config.yaml
positions: "alibi"
beta1: 0.95
train_tokens: 213300000
MLP neurons of a small language model. Each row is named by its layer, matrix (up: input weights; down: output weights) and neuron, and shows model dimensions 0-191. Each number is 500 + 50 x the weight over its row's rms, rounded and kept within 0 to 999. Numbers have three digits each.
After each neuron's rows, "fires after" lists the tokens most often just before its 100 highest values on Wikipedia text that the model never trained on.

L3.up4:471507488422577539494509531589519554493539525452536516543520432503513498496413447551558479577563469452510551427514507514435513574456455559556472558574471618499469506487461489436552428486475474541558514527410455541556493420460466526556494441551461521463470480548595463606531423507470592472517449510471506454461498520531467478461489504478611428448513539540481526558555517569558470477491355571514513414432459516489539495506458441457606531458452540433473461497460495551409597578481441464418532515545497569433528537484339410430503564511518508525503532484390551492586507474479512442
L3.down4:480474577514504525581517523428356522422564459513571567499501501471540529502389492406514469556546498544531449487472445513513593485405526561470522602399467552469424512455512496598443464462537429530486429458510457525471492491426466595520508383411503545486561413548452437425567476543501566499499513540517515435568459492449373472521457573577537498439497598506469461535451413442470514458450536537508533498556519521474476493551544562565529554430540436494528459473523583470507471506480488515502604561614473506500480447521531543508572588453516561557532469548402483487523547478486471520
fires after: " s", " In", " was", " pre", " o"

L3.up208:589513604460489529559474427526474494456469483498465549578428477499493563431404447447460463504560586524479503483536468532475423508496589517482434344449551497572445515462457503561547576536461501456484558544502522479463491568479463490545456525401451492494505526500541525561526426491446473559488570468466511498531548520600435507454469457512489488527441422476515389531535569542496442582536498507420537513552515593490464380613495454523504514577615447484531469459549529531489458428529536414539499453476472455457495557526515532468522607533629480491567499447465493447516524584611496593
L3.down208:456513538446567509534525500431557516535502460520585439451513569559525482515583459521407480504497515607468491525478482452457522473496427520526514578597505520437536485474573479479467432425512465507564572384511489480481518542474533455481518556480542636467550492461518530534555648487519491484507419517545514555525591477447561488549461527543417403484470543411443499503557486534481464518513507487427477432452527390442551590474544520550414492540593505420430448433503432442530494478503492588556556466514476456540474570353568568430481437494497494392537542427480538565485462467455510532
fires after: " for", " Count", " to", "le", "ell", " with"

L3.up101:533488565554512522579527486550547512550418615475457446461553544562454533431493519538539497547546497500503409480490451568530493528442591492546542430487544385539444500489461529558475573505547513562504449546623532607444501415492460438559540470474465497449516448541552466483552471606483385522592435435499431392462482516446414509550485538446567442441506483558400528535564537514594463572546397480521478433437540557468499493503452465534519526472524537491458447516465476572467500569548571473461501485457494421446573539475476479447527539398524496414501401518450458458519520540489576517
L3.down101:463494553485580503525370464508571537487572449468512522454522446439535513440599525421483446630499421619524450464508487459540506472589437539562497470554511496533492503477498454490548525356503442499473554469505548545570482472532521632472444557500501487503522407506514524514401507498490506485530434433506517562438513591483552503589600452413429502512467497576511464501549455468538572445431498527606497489527521387494427469566489515405492446496515596510455584489502491434551485552566486448453486504555460564478483475489472580463448518494493426445446493540525514587442533580530435440
fires after: " C", " Con", " re", " rec", " Col"

L3.up479:511485585484496507502487441523504547567562492438565462494446491407405482491445405507475528495599483573491476442556535488542544510451467454437543496479518604524441494470517504445533628442439565568424531470502493456554546520540443633446522560472533451420561496474460495472545414536516521597439553544502491519525567562508564512596466397465510460420539547494501432525488528476508459479536574452503486479539516455590457439522590519475540433495430449496494536353450416572540501450523490589478402512486474397515520487503515590507458525524495618521547472468569475534463545570451477547
L3.down479:464560462530467499514504483570428487532518529504499534548495542570561482553448514505510488545407424479613494471525596549412410517466584421499504502486510476468620477485500479493541405520459384474475490584500427630526450478518464484524406406541441442541421507506585455481476532511500531506517422495492449581491512519448552468472496486536612462576406477546524495559501561571540480431498459534518590410385465538465425508611493595506423518529542597478530501576490568450516489478481463430534524416562461417464520475507472519461547454460495450513530521510489590469535486472565472575
fires after: " t", " T", "3", "2", "0", "5"

L3.up572:495439550584482520452480516592506451489544444476604532523539575423482548427490440435483450482448389464532566461436478543526438509557508498460500536546444537449413470529529539385504581519477575522470482490522529523502494436543474503579492402525476465553622500570490507408546478502556448485529422519389574474565436495499565523545603583535508516464474477588462486521470546436455504549430444527517513498480472461527534512491508488620439529461528526543531468458469559568322454473492598525429554426524493468492532524510495473597509460537500492533478371446454493499489610509495519492
L3.down572:526520445523470501493487450424549518503594540527545418445419445514547561471487512464545551447446531450538574512499486522444499428434539496540455488608421415497572550451518608557484544529457432522503500504565559484392505502505555531455508540495494553415518577464451545504580474486456519478462459549480581608524483446513481458424516623391509448480458517485548502504481504467542515486552503522497584510554572419473475412412492581587477455494473413568482579531488518491499511505560458475572493463560400451418468574375475501626494544513429493438558456453502480570488504556465571505
fires after: " in", "og", "et", " one", " H"

L3.up456:481529534531436452484537408488492482444504499503618544531428408537485556554602548409430487495560621467467491549448549461538450587505451504570512451518486474473503406453493488514498529515561434493461541451534481502510476500457550491586508513587486467420539503493493523435547512595497428448504579507456487462450495492499416453385581574498542626550577560538541486453514489509460529538605483486515506620501435570498484471546488486495461527464536498523549502506530463434475403473441415466471514510489437552625491563543484453459533479534554466422525408627423471551471542540472402532
L3.down456:552554523493477563570503522483535440452506437497583577473521593522581475530534400551508502582454501486489546499501503498456473430613539489438414524572524453528499532448507478381433534507526476497539587402527463461366571555479474522502541473458497558448553511489486468379504595567458417563483463504532518403428463537538509543529549470506474450415518518513431489513506438590514548528507444545500400378557496449531608444449526441547446545424559491433518555541508474397521479514532567471462608465455466548550427501449502535506451498468469468462547484557477528487620505509498484496
fires after: "0", "ce", "x", "2"

L3.up294:559468564456464549490477468440458402478513467577484509549524486510512471542434499423605466492437490488523511449548536463524496510478397581489521478507459521616472475460431557452506523498533593506504498484517467523576477455506513569533437444424369423552508469592515477493569477491521488465525479576452517493345589564547446447594496631493510486493450561515505553580519467579481373566651474451438476480623450447513569574515448533477427524476471481480464504475414567478560560519484498447523518507494503475500482541551454497532476475519565510497557473494447500476517615540476497585
L3.down294:507450510569549441444562565484518420445527509575510472460565553589556484462454544534489475499412502570463577515490519509461509540555533528576506503471498386525429498456468464388552489576488474484426590450572520395452540488526429427388617515514583512417512497501471516508534483447463492449506524504526503525489546453491413520467409506536451489464547505398594509476458563414453534555462530495563542489464372574592409548496534504565504456519569553412451537563520464561470477449475489440527541529547536546515442578489563521508466450395544502491455521451611553565504509467463500500
fires after: " or", " pe", "per", " con", " se"

L3.up233:513418456395589472527594492526538575466550459478507452518508537454519488475523522435488539455533415406556489508439586624496496484485443536538437496659408434471516488497526460438487502523496530565363529554532498480502525536551517582561473484539405535560525583485549436512431612484502484477470536447599455571520475609587574476473586486475539501413495487548439444423534565498520495470526473521521480431528461424471629450511507506525489468539544589515495558455496537465572560522465493546458541535516454466502497509497425510502429423528476377453445475514462468483512545515456529464
L3.down233:521532585382646439527495505492487514591520550546534534514473421532571524412449519417459467573411532469539438480464558463485528440531526510443482519443502523490443428621524479539484462485514452459520464545611441473484512488456566583494411434454511476431420519451404436531494499515517578506446467567542502552504583585498481556418542467481508462477446412475490549608520453612477586469474605526450477499450466425491479536456511466594477540482483547430487401463509479517516458540525521522549538497536514492510461470448522569416539486507486435423530534586572541532546513590533457476
fires after: "g", " I", " In", " Aust", "ig", " Com"

L3.up731:461477542569597459532500476638544505550509530518553454535478478490483536461500512530494445601454447552499451471487585592434443466480456381418453488506460452520584522504406488462454556480487520481527504511485444443543540460494537469446525628517430600407552477535455456514523440506591476518535506476390503572464532564509547486434507486578551600499526547508596578502391488508463516468517478501484569423471483520440457528509475536485593597476540497515548545572483535437480511469521449446443429472460437463463548468493549430489415484492404476545453531483536594468573379536467430528
L3.down731:547531506408515508510435465497474425476478501514484464445503591564463559482431592531531579465590514415485390472567450477572631462467448533414458531537544551479463578497573481409550615488481443415451479438541630480507499449529509517563459417533563475542446517462519493499515544572489511501511451572545478532512503486447490516469456520460468518459513494525529435546571621507447520466603610519503458494454510501455560463524517480523515449440454444394553425510396513473506602523470544478549536492567446578442473495463526495500534416464517452470527475374564514553515568433529510495
fires after: " M", " m", " tra", "M"